{"n_head": 2, "head_dim": 96, "norm": "layernorm", "norm_place": "pre", "qk_norm": true, "bias": "none", "tie_embeddings": false, "init_std_qkv": 0.046, "init_std_up": 0.046, "optimizer": "adam_variant", "warmup_steps": 279, "final_lr_fraction": 0.0, "batch_tokens": 16384}
MLP neurons of a small language model. Each row is named by its layer, matrix (up: input weights; down: output weights) and neuron, and shows model dimensions 0-95. Each number is 128 + 24 x the weight over its row's rms, rounded and kept within 0 to 255. Numbers have three digits each.
A block is one neuron, or neurons of one layer that tend to fire together. After each block is what it responds to, as a language model described it from the Wikipedia text at the highest values.

L14.up485:137137162129139117130118149115155148117088103103109127118139160087144168128128096126125150127108113153087144124180165136159133120101159143088139162122111093132097125085112125114089129091144144118158113102130140149146126108094104131156172115126185143087135145178117138145090102147114134147
L14.down485:131127118120142126111144086132127115103094153113108094074153159110148120085076110157112140091164094146141103113129118169087173116122147121116101126101112120115097125143118119122163122138081086120100134146136137144180126143118138107148160116107157130165145187125137149099125179144142117124
L14.up711:117150153085144118130131154142121121141162131137127166167138121166133097136145146127141134097142136161122151178137116114109148116114118199151121174108136095145115092114189147123135177096109133112133115102132094140147077152111094135115135106130164141099143128126116119160083112145131147116
L14.down711:129139123102079144130073105101115094135145109077079090125152159147111116068182115131113121135126141133135153161086151146165162138108151146098092165132141159136135129135124152161120176106133137099105096108104157102149090146121134123106138106119114149066119135118130123143158126109174150114
L14.up735:148131119102140138122107128105167128151080100085116098169161154109153152121134109104167141114147134135128117134126133140138168135160167111124124128150151084143117107093141140120074136111147148094109102093139138138133102118072126172093134100126161121100123139126108141121117092113132105157
L14.down735:092150117104147100092147131105132118148119130070117137145136205152131149028119112149153142122119112140151129124104163136118132097181128106107109157121118096149112097121085151117148124151115142140122147101127133101143133125119133116085167119168147120129134132119132118096167081092165150103
L14.up756:148122145130150142111082143112142116145140107104083114160115145154137122109130107126134145123120077157114160161115155142114133145147145127058140112123148100090104138125110118116104152120099115090090113145140120117167127162091112131119194092120155150112148128134129161095113118091149129133
L14.down756:134156109121140107095131138118147160120141100069124109130139211098111139033147107121125136086176148134107107099120162180126142124142131136152079109140122138136137135154088121171103103123130108107167112100145156150149132106125138144139140167121148160116131101086120106131116115160092163143
Responds to: Final pieces of words inside quoted song or episode titles and person names, usually right before the next capitalized word, such as Haven't Found What I''m', Bri'an' Yuzna, Noddy''s'.

L13.up128:139119123168104140139113126146148135162114144155111132131114131130130098151124152136120125090129097131138170141115129173139131099158120102111127125084146128105112141118165142186142154078113115156122104116113168151168127107120107138145114088114121182103160132115098174121109152155097129102
L13.down128:107131103142157177154084158131111124140100083093124149143134145142146155114151070124143164125172102118116100105120123163130094138150121114156133111142113087149139119080105122161159133141136109149135169108088168123130153114159132103143143122142154132134134127116145099106125099121140124093
L13.up256:155092140107155110113083131119151118177136145143137125122132124120156105123134144113126094081137128133154138155136116118129143152138156132155121116109092079150156150126099125127164132131143133063093115081161128136094134162130106136112108107086095141147099126123138193124142164108127145140
L13.down256:120144167121143158117126117119132112126185128130123153138160093128076136180112124134105133130096135143106087167071108116129126112116165119165105158127147119085111127157159106137138058132165146125137115137115150106163149102130143128116185162130150142138122125147165126143164112109112066133
L13.up466:140102133080135113129109138099133100158143142131130144122142150121130106110123155100122138128086125101152104139148099119130101118142133116106152139058083183136144157115100090144130084139130102118131119129143144091095096060118116145075134144161117141154147104133127141109127153126122143097
L13.down466:105114120116156127172157126159150134120114134108116152181135119170200095125095090117131143114118108171146114134073163167116158105117140146118135134139130147116130089116127120165166104158083133102125128151120150119133121124116167112116159129111156142124113129151132128125131152164133120094
L13.up719:127164117121128099112104110112118160137135157133125126113129151125109128117137144131119148166067099099144129132127144139130140103150137125115163138113081101144133120126106102140131101134113107065142155111168153110107130103107131167165130144152138138094147096142180165146152159129093132179
L13.down719:154108150137146135112175176122137140157127147090112144194128070148163092139129119088098134152159126122114179142137122160120101153072117104163120148145123161128175125153146169064132156129103146162114101135115095170128115123151130146122136104109111124145141119152124089071142108173121120093
Responds to: Short fragments that start or continue a word split into several tokens, such as ac in activities or academic, doubled g in toggle or biggest, and met in metric.

L14.up79:152121115116134111147121094107123119134104133133130123152112096115112177134153120132132117141121133130110102148148121071108135082103151144105178117144109144101116143123118149133151130159090101136170116101137155073136157097145131134119142117121121121119153153129134087122114110114127130128
L14.down79:110098168151151137092142148098128133093092167160124157128109129122155132147111132114074116126140122161115143133122137124083130143166161109091113098163100098155143125160112134077102132100130109111123162141146157125134137105131113106113188104108113114146134147102166111115077129146136153167
L14.up96:142143082136132127144095130149122117170119130167105112106093124144122122134158100114152110113152136183113122166144132128120124090165146121132130129102110098092145114088158151135140118170122125113167150099101121112167106108126143191123107075122139160126149166167112146131120139109115127115
L14.down96:156117072154153123124115112152150125089136153155118094145112152161077116109131120119104160159134135088131121152166147179177115151114129149075111151121098154125098126118117153080135139104142111102061146101119154168127105118086117105168136106123108139111127121156136122130103127070117157136
L14.up349:128138140115107126153094127111094118133172099131093095142115127112124127168185120103160110135122100109117111150138173143149077130116132148166150077140135123120104146166094203156158124141139140110142108142100122112156137131124121135112130153091160098131137119113135116091082146157110111097
L14.down349:145152142160111122137118081162118156122146143152134172155119119108131127147071131109153138098135167111162128126095110137118112138167113160076085088155143134141101122105174146099136075104132130178126113173145150162133110109183144101135148123194132164165086129125134112107108138123123123157
L14.up703:143115098146121127106083124129106122155155127168114118172153111108105177139111104152174083168145143130101153153152161096167104115093110141086136099123137101085121126166150180148175127145101101112176105096144106104130133147095151170117161140091139130116120165129121115134114146130142121123
L14.down703:085094135136108145119130118102172150083143148172197122112132082149124105104117140148118162108142140109154100166106162149156133142108096140135096107138130101142152152131111103085114128137142121140101156120111088182129110077114129137154147095126097115105135130142157118134082162095122096115
Responds to: Short subword pieces in the middle of a word split into several tokens, before its ending, as in satis-fac-tion, stim-ul-ated, Opport-un-ity, incor-por-ation.

L4.up724:118100112118108133101146151137111163130064169093181118138128141154066126136119153106118165172120141097163141132141168091142153168108140129128158136075135094167139146120109125154161146121120103085118119098106116109126138114102129120081127155096092108129139154141083140117121162145182114134
L4.down724:121107107140079108146162123141146112101110156151138116139121138143106116089131167191125148119141112155144149102082088107112132124115114157112143158064117126129146117096120163091101127119102137108164132118145129124109117146141103136127103166117115108097126171119135134157096155117156134140
Responds to: Short subword pieces inside a split word, mostly "r" or "Ur" (Law-r-ence, War-r-ington, Ur-du), also "ay" and "ah" (B-ay-ern, Hezboll-ah).

L13.up377:171124154096128132126089157105128136147141140108181120126123133176158137131132132139119086139109124138109180154089150109124138110124078163062117134175126154151112116122160141182140104122142123087127157126089120133156124147103093210108106136097126159160119087093124159138095111119161144124
L13.down377:137142116133124148113122102126143098156126128169108108115129128138083156138096173118106157093127107155110115105090124126136167171072134123104072102120145125121148144139135154106113136106106151146098126149142131069118132148134093119127144154124119114126161112148151089157162151096156160112
L13.up525:077098102112164082144094124119104115103138124112126133128147134149099138146132143147161107156112127111162115129141161120172113117120127163101143119152109104134152140111137137147124133161138149095152148106140121132151104175093166153097143138115103113106147092142143100104153150083130136158
L13.down525:157124112132092128139100133140163140074109125142137166095105144152144114128158130107189177119115120110167114158110134097154091135097111126121132130116137108144123128139132125130141106120119135126138147121123046139114137135075143126102104134154073122114120104150108151143137187152102130092
L13.up581:146118068096086116137132111166113091149151149114142086135122096120090141115129124140125097137083143115148100142111176114182141123087170189110144142129085148090111116116152126093153098157144101122126111094110063125153097124076121177111160129130039124113163107154106131150144140100155153136
L13.down581:140093104159147106141142140118144104112119134176120096083132150150135133119118125107136156125152113114186089118150138117098143163117099174157152162120103160146132139103121121127125171169137140142120155141136094172099153138151083084145085141157070130127149108171140115135124128150100130169
L13.up691:154107146076114153126084148127165124096123138088141143165090107159124157120128176120132145138114085121109134089155161115144138112132132133106142134138148147126106115163123130133120119118166147121134122078148130113096150169129092145094128155103093165133109097161090134171156148061140126142
L13.down691:105103148112165125121144138107159147122136124102113151089091134149119115167120124101128155109125156168137143113129127128120177103101144119128104163093074163126156101158154126163146134068156159133167127132103136112171119122114112157118115136137122121164175141101125121126145096133100155165
Responds to: Small word-piece fragments inside a split longer word, most often a second "r" as in ter-r-or, er-r-or, met-r-ic, star-r-ing, also om in melan-om-a and kil-om-eters.

L4.up485:139147112114163098154155154101121135112158145097107142129157123128146124148128187157105130132146124135105119116149146084097075145170123118138102156134144139157121120128122166117132132129115111094130133140102118185165104158115139120121127148123073142114170128132188130127111107163141139174
L4.down485:132125136103135082132113166132134129131143131161165128200140167144139095158093122124155119093136106109113120120152153132165120115118133094111119140098155154114115110125083124158096148086112115143123166088134128124132082156154112109117162126157094114104096139142084095129133117139144153080
Responds to: First token of a line in infobox lists or table rows, mostly after "- " or "| ": field labels such as Genus, Years, Region, Party, or years like 200.

L13.up77:134138145123131131147105100125124113089129122124092085144146118142103134129102168081145077110128090124095111166139173117154126123089161112143167120107151135121141164150101158136135160090115135156103141115125152126171093119142086088136076111139107196073128102126155186110118139132085130103
L13.down77:116163158090148146117100114114176123081085152078155085135117145166090134134149153126130103082166145150123122145134130148132186075102123095110136149169122157146176142108105170127125093126130130086147143139137157143098120132173079117138120101150098147122121131121097156146076108098131167142
L13.up406:109134151147127143112088147100142107151136123080129132113152115118118099109164119127083149108135133092107099164110135121171126139122136125152130114127113154114143162127110158168130148183132117151125135113144169104202100150091130113117103146100123141092162160129132128147100097103117102089
L13.down406:116105104097066152113179147106127154154118088135120142160136080110117112135130150122123139173118080155130118105140114132126160162145144117173101103136167119115146107153114131115111075096115141143127169141125145128168113116114122132125119097151162140139163142114128143112093137164104119126
L13.up422:126150114097162113132089107128158130117116139125107101153158130150084128144114160077122103103095097096114103130134151137154116125125157117146122147130146157118119108154146132160172140151162158138095110108163134112162125129081104155145106137140115147099130180102179145142102108095140133122
L13.down422:122157114152137125130127148128119138118172116105163158188162119130109169110100187096122063103062126160110130091115120110103153112132120099156129126127161174163112172123143158139128114079147172140121105129132136119104111121101122133162086096126155154120108133135125124126145102106149109083
L13.up631:172149086076127127119111124119106101110142120080101113105152100091197104135106107124108090116110113060103123122144137158123124101086142103067143130115098128112178103135104147154121145125110156137100142117147198123143111101079108111126121138129146182067142119134147131110126168129141136171
L13.down631:094153181128137138121111067098160160130112117126147147172126163171150088096152127121175104111137110148129119118103130147070096095163085160121088130138095125153119151116131114161121120144122114129109111143117134127141125116111124132086109083144142098094095144122080152135115131113149134106
Responds to: Final token of a field label in Wikipedia infobox lists right before the colon, as in Enroll-ment, High school, Time zone, and year labels like 2009.

L14.up302:131149131139140119121105121097169153134123161114145119156145122143125148111125137119153095092156108100126098144131144131145118136156138090117135092135127117101124146178097101150133122103141146120111139115136189120121095146125085131087085122142128197142126133111147124152115146139124105083
L14.down302:120159116119125105139132112113107123130150104112170106146089136092128116110140193126109158165099138141133118098108093141083095103130150100098093151123132140128136127151121121109130135142051141091140117149129167083106137133180157145107128090161116106145118141105150110113142134142155126137
L14.up324:188116091156174122105133132112133084128137147118121101120145108162131117129158153069148121102100126128147130123144097129145140135141153130112131119112091101080093105145121156143112144123140134145094141075106155115187134119138125149123119162113120190101150164140135127133137145100129122094
L14.down324:132118126121098111132145189125066116143103122106123105118113102122165164125125070149125146126138086140114135138114108122159169155096111132125101122113088153148129130136111104152119137139138111127119086137132120106133145102141142150111110104110160158160135112133137097190115080159112113095
L14.up383:136119104111151139125131115148119110120141148114128121149146079148128134146127166102128120146124098120095095111152184131180083128112171139130171141103073158124136119148132126106133100146157158119102145091154152118196118112141120138101089188138133160109112184110161138158111138090148109104
L14.down383:131152114089116141136137166143147113157157129145126132084120112122158110158112112149136104085156142138138163097103120119110132091117116126150131153117110131095140157096079093129169101076127097124140134141113086102124123104111176135105182094127139101130159156144123143109123112103134118134
L14.up640:146094086124145146152136157140112139128147156078123096159142137144144137148114148112119146097152101160134162133140123140130087141138133117157161154156149116081169104090106124132145078107164158136173119114129176075112128126110096146130084169102142161114114168175110178146115099166117177084
L14.down640:123113166133113149176140089167134178127108136115108122096135146128096127147152092151103133171156124115113098107136107142140157141116102129133141095125149135106098128136142162107175125137095157121131125129148180121124168134146168173117173148138125151123130139114111136156119103135136117119
Responds to: Word pieces beginning the field name in infobox-style "- Field: value" lists, such as STD Code, FIPS code, UNII, Spouses, Directed by; weaker on table headers and bracketed notes.

L13.up22:150120138148109122136105130106081091139168138144159158118125139122102110110131149127123118119146071154082140106148135167144077129126123126124123127156082134113119067115138131152069106153149189181093113133126135105151093098130138124152118174148119171119133127149154158103094165107095149121
L13.down22:100182120112120105094124132161151137097146127108135108099135123130138188135137119166156062133107142112098126095128097158090141089152132138111157120111103108133099127139094136167123112132109102135106140137100151120168152124136092106125131156166127098114159143142099174110141123108120108141
L13.up25:098130130125174134143098128114139120156165115082107077112114135119102160150170159103102137161130145108083123113144082131122091119107137146090117144145087106110189105167100134093185153124130123125107136131092105141156097110111108184109157154093130142128154146147139108108127141146115153107
L13.down25:152116113148147116133145135150167108116098149163158109122121110158135151075135088125100145159121148097113099144100126131129157124157111121158160136158108132108152114147175155171120122160110156146127133118143160103150144112140165130085125167105131112105124088073121141144119130117111111155
L13.up546:096100100133107120133147129128107125118130134111130096122149137164142132138171140137114112137160113153085145135153100121143104139126141081121113159156079109122138115151138156144143128073147120076114119097067194092181130087121123115086128165153145155092136129124142180085119127127107146131
L13.down546:181159126096117145091110121144118129146126092130110072152099133097136126126111123161139136130149130133137141180141153122129137126135167103138142081159094118127096113150155120155171126143096121133108180091106137185104158156100108143155108157122120119128152113110132129122093074128154118149
L13.up664:102078137142144085153127137115083087108138129051167125129146138139117110138168131121107146132147131122089160095161120148135087147135110069095126144112131113145120093183105168095117173139109137130104086096126130121161110098104120159084101185147161129082143156152142113133133133100090115135
L13.down664:147094144115132155093121146144111140168132116166127087132106149160164131116093112111124130123110097151123107146176116114124115144094143173179131113088116139093133138124132117127094118158125103134139137085128127114105094139118172101088109155150159175130125096085123185145098162146136117122
Responds to: Last piece of a field label in infobox lines or table headers, just before the colon or cell bar, e.g. Dens-ity, FIPS cod-e, Total |.

L14.up135:111144128142112115121104133107114106163134120093121126136086093162117118149174127116138131120093066125136148135129111169100090109143138122155152117122114146153123137158170113187158124139149151120103142116108157160128107112080122166144144182139147148098110157134103136060106135144138149160
L14.down135:163158079126136096103145105088090117106137140128155112121152129154118121136171131134108152121087148162118147154139150165124137174157133140117140149129122052141085163106140138108167097114138141117083158141120107111126090126135090074112155106166117084177070155132122094089131132122137121120
L14.up336:103110154133136134118069130145164119172130120088125102141095127143100163131140117100136114171126154113100089119153104130158131174104168087136111167164148087123121125102167161095154120142135127129127141091082122131153138125097123152145136157131131119154145143122120128124133129150116109172
L14.down336:169170126087148145170144109178178114136111135173123143159125108132164147063057118165093123114114107104131163122151115124119139127156152138159111147113098099123121122166129100135114131179105135111086148095137116128117157116149144131101134099109126116115117125077114140113129100133096139121
L14.up361:133138097105058134130145117140154084096158118114133146135165107142104129153188138108115129158135117135113087116167127098125148133127109133102167128091095120090132104169160111148124119155153089116108120126116150109141099105111090152121141154119136126109126123140155123144122107122120121123
L14.down361:130127056128144123109119145120144143131125151132147100126131129124136159137087108121077120124146127146125123123167134140117174150168114143130097088132090144114128094151131127155142116112126153135119138098114148160086133083098103143078123195112166140135174150126132105137158087120111119100
L14.up425:125100114136123131109118114136142092118157128128123090163147130166121152130171179136133108100129101152115084136126154137131131160125125117160136132101150137135103137139146135130126136121115062132125127137111143161159108138132106129096092109132181174075175117150089090169107137120142139126
L14.down425:141100164094145148102122136134108074092128127103156135136142124107119151142167123188100138126117111115096089145140171100134125134126186115125118101119153125137115042138139144128110089120145136105133089122129155128113088142146195096110114132141180144107173116137131137140114162144149105152
Responds to: Final token of a field label in Wikipedia infobox lists just before the colon (Genus, Class, Awards, ZIP code), plus section headings like Early life and See also, and table separator rows.

L14.up12:093130182090137138086091137118162091122117107088135092119133177179109128055135101123206115106132137114085128135134126134132168119101136121110105130107152122154112135125138109159122143129170111111161135093099157155117119134086115143132117107103094108120170136110102139082146137105146134055
L14.down12:126102120130112140147138136126111107141145093081096122102162175095112103000111119155072159169124134142161115140141163167121111116142130124114096149141118113115152158132113137121122103152118135149093144130130125154129113112168124159119105152107131140132116139135163158170135146140111148146
L14.up110:160070156131110091117127123096153072079095140115123089125152137137097159145096082065171139115119132132115105149176149123150158167127143158136138083137114086135109161148089125126150140103193126119115133149111139098156100117124102125122155153091131132141162160114154122123088156131158112097
L14.down110:108129130138156141109147136170109120136126124076139116133099193138157151097134088107158176129119125147149174089091152219115167111137134134129125111146126101128119132133120126146141154173155100120111157098136128138144092166139097115072134124130145156150140142108113115078106134109141135134
L14.up364:132117145146118119062118125095119118085117128095118098122141117102118169131093092119184111131143082121124121113138145144159172181145161175162126130130134128097141127116107156135158166142129142089109130148076152139130091124087112182099133175094123168122134143083155121136147133124130128104
L14.down364:140146104123164116151164132130145143142131112103123137132093232098129137070123085153117172110148126141111139135126138147137153164139146133109115103126112138117152129093078121163139106179135102125114144146118122157151106136102149145157112092121153143120108124135120112112090133147111084121
L14.up635:120157138106096083110080160087133105127141095110138111154145190157104139093115116098175147115117133145117152101150096117129196172121170138076119095136101123105119137115102143126123134116147119106103171120092146145088122151136112145158099125148131163130170114104097126133146140093122164132
L14.down635:169102134085126130135161141124106157128143036140121144142111236143112107000104130158124134138116116128142115148115118113147135130131114141142142109127141112130121132142130128124124136144117135118127148166163118127116120110142163109151140127125120143126131116119132105101114106126154123099
Responds to: Connectives and commas that end an introductory phrase or clause, just before a new subject or clause begins, such as ", he", "but the", "which showcases", "There is/had".

L14.up436:125077117117150176118130123121114141160125135128146099113146112135142106147129093146119166144141160088078084144143118120151113141109124156123145119116100095141128142136135155117114146110112150108152169085117137113118078106129115140118147110066204142075145121113154216160119145124129118154
L14.down436:176153130147148099129143135120182137119110129149151138118141136110092138156105133159097140096123141086126137135085110142159132119156084133114145148144144073189137066116116148091159174150144111148112098101117124116166156077138112109146137144159102100113109127112055098125120141097187162089
L14.up538:084142097097139140114118141118123120167119148124113150126136137149141127130136125137112133138160121139136125120118143149098126159096097135130141142110089105122133154104092123146092184065169121134093121129094143129141119126160086090149119164117127171134192149087123154126084159104120087131
L14.down538:113116099115162144142115115096162125105117143166139103097106150102142129104102145149119134131121150118122095150103110145143150145135100101155106128150133156142111095123116185140067093151093162136098123138149115138173177124114151140113134117138123159148134135089109082138166129173104173117
L14.up616:115083105153134111131147171113142127156089131153115128149144124174134133138134103094095153126101137129126130120105101149128146118133150124137124138088148100151155155157131115127092120078143095065123117090136163152116110094145078111119123103168155175128154121126098180106128137121125122093
L14.down616:085087116134140116153099124120167167135080139096110132099106088111155092141167121127111157134114102101113082125109120116146156153152138105124124092128127125181110145150109169132133088116137144138085122141133147132115116131155161143110107125137152133117106108144138076075195123156124112084
L14.up667:095117123074147160086097122118103084139114157119161109124103139125162133126126094151140128096080120156101109155130101143154172089108141151147136130095159112123124163125101134114098157083195116127114130081138144160143102102125064124096133132122138119139141136188087143119097135164129130131
L14.down667:125152133105153156125144114158112141119082150161136123089098167158148116131140143154099158102131133146142100188124144165121111110098135143162131130124141114127150133135133162132150090098073149125096146156133084125167125134143112092069126137131159154103113100135155083135129126131128134149
Responds to: First short piece of a split word, usually a verb after a subject or auxiliary, such as g(ave), gre(w), n(ominated), k(illed), p(aved).

L4.up674:130145142154161133085109113126128096149173130099111148109132147171131160141113118109143115088136141151105144129110153101086157145158113159154135141122126099089134141135106103101136117132079122139105105113125123095150085132119100129055156128171133129127111143123129165087117113104149137098
L4.down674:113096142108136144137111108151159121116182040152121131138118221129136104084116142091145142091101130150164113139124148125145190156148122141105113107093147098126111136112125133123128115151108114129123122095135131141138130127132127121156113118131132098110112126145132141176141110128147145141
Responds to: Final word piece of a given name split into several tokens, just before the surname, in cast lists, rosters and results tables, e.g. Fr-ed, Bri-an, Dann-y.

L13.up116:156094130145126130066100128119100148154144159135151111127157116105113119117147137140135157116115141119136123116133185092141099129154130190124149127111126136131151149170103126097151137174146159156137134102101153123151077141143095171185107165089166122128117124071110108144162129129123138104
L13.down116:133137127139146116100100104115133126128102126090117125115132135069125126079143098127097161137133125137170154158103102132128109180134132131157114133131169147105170110116130114156129123162120152128112091165112158128145138116121141130142167106179150140130130113147163138103141107088096075127
L13.up210:121156127092090116062121080099101125128102159119113157102136126090136168126117139161135180117111142159133142157146165130121148125166151148119144122146134137139098106156131147135189110137152139090138109134114133142119112109118129174189125112131134091128153113106109126104167152150114151116
L13.down210:156085115156140151134109110136091136129163044131130089118135215120101138059113128127144113153133123131086124105128121068117120124125144149127105149121151125132140155072073099150152105121137117133153103117124135153146124132128187128156107117120103117124137090154144140150100130128175099131
L13.up313:134096169143136106133133132109124117136099136131127145131175168153073182115126092128172116093157084120100135148178162137154123136136106133117123124079116158133139125111127121141146117116168117106171149120079161130131112119144152130158141118105131115113156108097090145151135138106135144106
L13.down313:117145138103142133081109136130133082128164060087107146136156179093125111000102101122134178124120173159154094093119139113115150143121135147142130147169134129122140120130126136150164106155129159123110149140152130155161136140128129136142100137135150144134123134149154144103129122138150179155
L13.up702:166132112171110120099135091122103101148103159140148122126148106091143093136121182144176105089172141117135121131197114096129129133171136163112095135121132157125120150110099165096146130085152127110115141065082127129130084144120109148099129114113107156147146136136086138142164090113141143107
L13.down702:176149102127098123131114126161114156130153131075125114146102128093142110046107135157081112153108157129150107126092114105086113184148158109126091125153121159090143092141116123179149096145118144153130126130141117141141120069119129120147142177096160136136108110114149114111138114103123134165
Responds to: Commas, relative pronouns and conjunctions (which, that, as, and, because) that close a complete clause and begin a new dependent one, e.g. "sqmi, of which", "program, as design".

L4.up647:125143123111120143081159154091116114111118147115106167107155088099116138168112168155156121120099080144169134132168112087128116153138143147107120126106116160110128170193118130118145174087095123091151129119074144141130085142110138128130103115156109146088147149143115129138148144135110153054
L4.down647:109122127125140134123117132103125139117136083073122114126148164099124146049078140147138154154086121156067102138127135165086157142186114182098096096133107118099122147116138138119157172139147149122091156124111118145161112179143120176112117152105132129158137131111108146145160124161126140067
Responds to: Conjunctions and relative pronouns opening a new clause or list item, mostly after a comma, such as but, and, which, who, that.

L13.up11:151138132080120094086106112126167144126135115113172117156129146122130136110126099080170152112112109140118164138101166133120131132158153165115154098158147101097132153162123150165120105149154105111169170145065171146125086099156080164180126120116113142143148134088162097114084088108108174125
L13.down11:156159125130096143124142099155110134143096080100116140145118210161110145020107079144167136098120129145128123103118098155129138110167151150079132120099135117129108116121110133111134140155132102104125104123116120114141149126154137118118149145171085112137128136127122106117116127136138175098
L13.up380:123139134100114082119113113109165145123133121122130112157121160142148101132152121104146105121140095167107124142109106094133147151133136152087124120097093123135123131114130155124120137088136090135106124094146112126209114126084122159155156092124174121141143126126165164114116133096105128120
L13.down380:121138156116128097147120094119157122111145076117121128126102180103111133046138093161142159102113142181153122113119098179124139127129137139117117103143141165118081166109147132104120112138091133156173146151107128152141144153104138100132180103148155129090103151138106119101160129105112140124
L13.up553:101176192090123107100098107145153141125114116073029126140124099153114163114129106118139141139140119158103163114114113156104153124161163136136101151132125115156114134122108122150110149120144145076153112115140168131108131091099115155114152091127094134115146123163135131129129124101125121145
L13.down553:093074066113114174112130133145147124136145153151144127138103141119117163077094186143137124137101143112144123096112168135148108163139116142153162175142115118115130115129132152111126124147124158172124155095122096104142123108169163093144133158151115124144132121135127074102159121133129134160
L13.up649:127150150099114112141116140120163128124145143140100154120134128147120130126141125096145158136148115150138139126134133130157108126146103133105098142131145103135078182145140130142103161136175091117153155158128184160121112073086112130145134137146152135101144125118101126153109146126107124173
L13.down649:148100133123100150127128120094101128138153154126129109168133130135114136118125129166116123133147125122130094086122122162108092107148117204145161105126151115082163105116129128124149114101144104113107164141126151162115121130132120119182136090121079151121146129116137158130103176145107144170
Responds to: Final pieces of first names or name prefixes, right before a surname or second name, as in Mar|ie Antoinette, Lou|is Lestang, Saint|-Exupéry.